{
  "hidden_size": 224,
  "optimizer": "muon_variant",
  "lr_mult_down": 3.0
}
MLP neurons of a small language model. Each row is named by its layer, matrix (up: input weights) and neuron, and shows model dimensions 0-223. Each number is 128 + 24 x the weight over its row's rms, rounded and kept within 0 to 255. Numbers have three digits each.
After each neuron's rows, "fires after" lists the tokens most often just before its 100 highest values on Wikipedia text that the model never trained on. A number after a token or word is its count.

L4.up328:106103103153101118101151144141101111158127169135111108105108119103147108092123101162144114184143149139127149126148140145149127114076134123112154166149157094109154146116134141124123169143128125160099144154122158115125136140147147139141092131148062138132120089139095135091170152119153106148123113059171148117163134143129156148143126123119114122137095101119122169125166147081147106104113135089111150169100147117129119144098157120102100157100101145082142140142116134139141169068117137158162139147181136116093143126126129115136140133132109139137134104128148144119072197121095155153114111136102168107113130108143061101133126144113070141146105082123144125129130127124127148134111
fires after: " " 29, "." 16, " |" 6, "3" 5, " (" 4

L9.up845:115140159137125122102148086109135135144081168154140163130143109119144145131156120158149097139101120131109092125123117187185136112139133115114100110134139095129120152132131128127122125104143097160138138171119108142117120185182127128121137142179150122116140135128108184156098095142145153120105147104094129135130095120114126104149117126123129135090128110138178163100162144133152127084135116114097156084130102176137136168150140126162136134099103155132132116137080144138121157141154106139184125102164107142124076096156107129142184102159151104125137065083112080104146158102130140110142116100146098128122118119099124154121120116102146120132084094123068138119131166096137148143121
fires after: " |" 37, "-" 12, " by" 5, "," 4

L5.up784:111145137142128134144135123163115156141141159139104169077158102127132130129119137103126149142179139111117132106149155109153146132122117158131120129071122103064120114159156121128175083143119122119100120125150132106136125089118151117140147140102098103144115137194121113111127100143126093159104143173162126110143085134139123146121109102138135098135137100109145174127160120091181172121109120103126126112127169188104115129144087122149131103139108113145105151133116131143092139095180111075133127104144078128168107165173156150141107133116133069106157119135113097141123166135108118133148083112137113128130135079117135120122109088148116121138184164096114141160124161148101120146106
fires after: " " 28, " (" 16, "1" 15, " was" 10, "2" 4

L7.up82:157140115136133114172121123135135124129128121149102106104161108124154116135097148139111135117151131119134088138123160098109126164122133144133140149113130119099146153162120127141150084114166163122102124127106093125090119105121117094163135128122113081169110172117149125164153131155123127131130127148158106134182121109122109108130110122104151133120135110072174151113128158098146118131121135124048098136119126094128140077123091129098123118121159143155136144108144147129144125165138140086157118141103115140183096163059121155076123080118100131174106145135148126149122122159130145111118126157160143168156138106120115104152103091142130127097172113072105116160098199101128170131113
fires after: " " 47, "9" 19, "2" 9, "1" 9, "8" 4

L10.up48:094117149134162161081119168096110138152073141133131104112131141137097139108170157165118180130143152121093159138158152166114166145135110145156129134109112123107126146149151131145151121125102111126151152137124151105116089101120127141143164125114102106185113095114144122145105140096136154129101135124075203142142173081134201109088127098112171153168128140104086128137131144111132114125181149119117112095111141126116130141121101116120138118110117125136155108156134135078105125155136129126146135124127139126127062136129150119114123148133105136135132138089144149102142173084101103171098101121163110104137142141131095117113115124065126150125096127122111150149173150117102108107156
fires after: "0" 16, " " 12, "2" 12, "4" 10, "|" 8, "3" 7

L4.up327:136110140128131130101130133116130142163114134133083162117117148065136153125149131119096121132159119082115132128146150161111103108113102106111108131106148076152135146201080104091156068121134093120105094130076130130144131187108106139094095087137127146106101148125123138153132143135094104171135108180147141161191143146100081112162100129164143162197131127132159111086150122126148132169152122131120131142092098124157122099101122155156123121138156129169137136096125119125161118080113147116093092182117119157158147157106127118112155100132133115110134159121151146152141100133152165114135115154122131119137128154128112110130121144151113124120107144133125130118138152098161133128100
fires after: "2" 52, " two" 7, "ight" 5, "." 4, "1" 4

L7.up852:135121107099085105120146145130114168155129152150080139139133177127140091162128105198090119126150154136126159162085161201151130151101118125120104117118127110098094126123121125143152096158138112125158154106145126152109100105122123134128097130125138110142138165150128122095181129129142115090107119111095097129168107117132099145122133117128132121157125144150144157141128112097143159146143169124118115123121141164105196139159097098119139127101105111159128105126132138138112115179097101156162141119144115096124113174145096152172141156116121107124126101144141129083112138081090144134121134121135104094125111129106093048104084155090118138152169146118126101115140161135147104155135
fires after: " (" 26, " |" 21, " is" 7, " was" 4, "," 4

L5.up600:123134160150118164096116147141138102116117138099133112107090129086161162096107126119153102100149114157152135179145141116136192158139111126135108086115156127129124107136137123124165162184159127141132135111107093162102124138113187101157143122143100130132097146155149140107150160143106127133129102122117127152105104078127118130133108117093125124125101068108120128114172138113108171118100137102104127125109184117143110128118141170135121122144131149099110140130125101105153116155139137122146134111108087127129119109123113100104166131129151140164114122137073144174149132138154121135129132144103092115175152145119140075145141084157077163133118114136098047119140108169158134116187
fires after: " New" 18, "b" 15, " in" 15, " In" 12, " the" 6, "F" 6

L5.up770:103143152129141107134132142128100084152154136109068120127145115149136108111131167131155129124108125156146112147153106086081172162129131085117138094140104124133119132147114096102105109134142158137107129111146099140123089155086153125120110115125116156126082160148153139138149103115110099128133125111142116119130188117103156131141144144146103130188116131105111154114115092104104137129170126171166131190105157097121185159130155142143141113084146112083098137096150102131168124124141132155144114149088153102119130112109100125112132113115149138146114129133136091188090122130149100125188161137160118094149159166135171100094122148133101115138136137121106110115108139091142133076173
fires after: " in" 20, " In" 11, " Port" 9, " T" 7, " Mont" 5, " South" 4

L6.up444:139146135139159067127107155134084138128164118124123127133164104179156125136109170078106163109117141155162117169157147112124126179189135094158114119158123128063139113116095125136150137133174122125127109116138073169122120162149105126115095121117146138130114131136136110135131106111136126130123098114114173122097140132132127157180122138130145142131168107097108132111149154135115129129104123136084147055109150124116118095156116157113136088121106123109164127128150105140147093171142146113100105115123160132132109136106123125107155081187101099078120103088147144134130084188136134151107162153131092111148125134161126123149095138081153134118096130116111163120128128134112148123141
fires after: "9" 35, "8" 16, "E" 4

L7.up277:117069120103152128139122151155109130121117109104151107141146134128130123126119138140097118137131110123135133118137106108142121131182133148141157134106127092129130110153079136123181109146162080133133163114119151119114155142077141112153116122140074030133135150136168146167133131108104169119092104148116168125128157105114123111124113139133100119108096122124135145059155153136149107120138139149116131138097149097131143098180154113142138095146160099112096154157132116125150082141117160121146080126128098163138080154087101161189130115124155130172121124119144164137140102178119122111111128155140113129176133145113089136148125138077157147107121147110109099153103127132116167119122
fires after: " " 24, "0" 24, "–" 10, "2" 7, "9" 5, "|" 4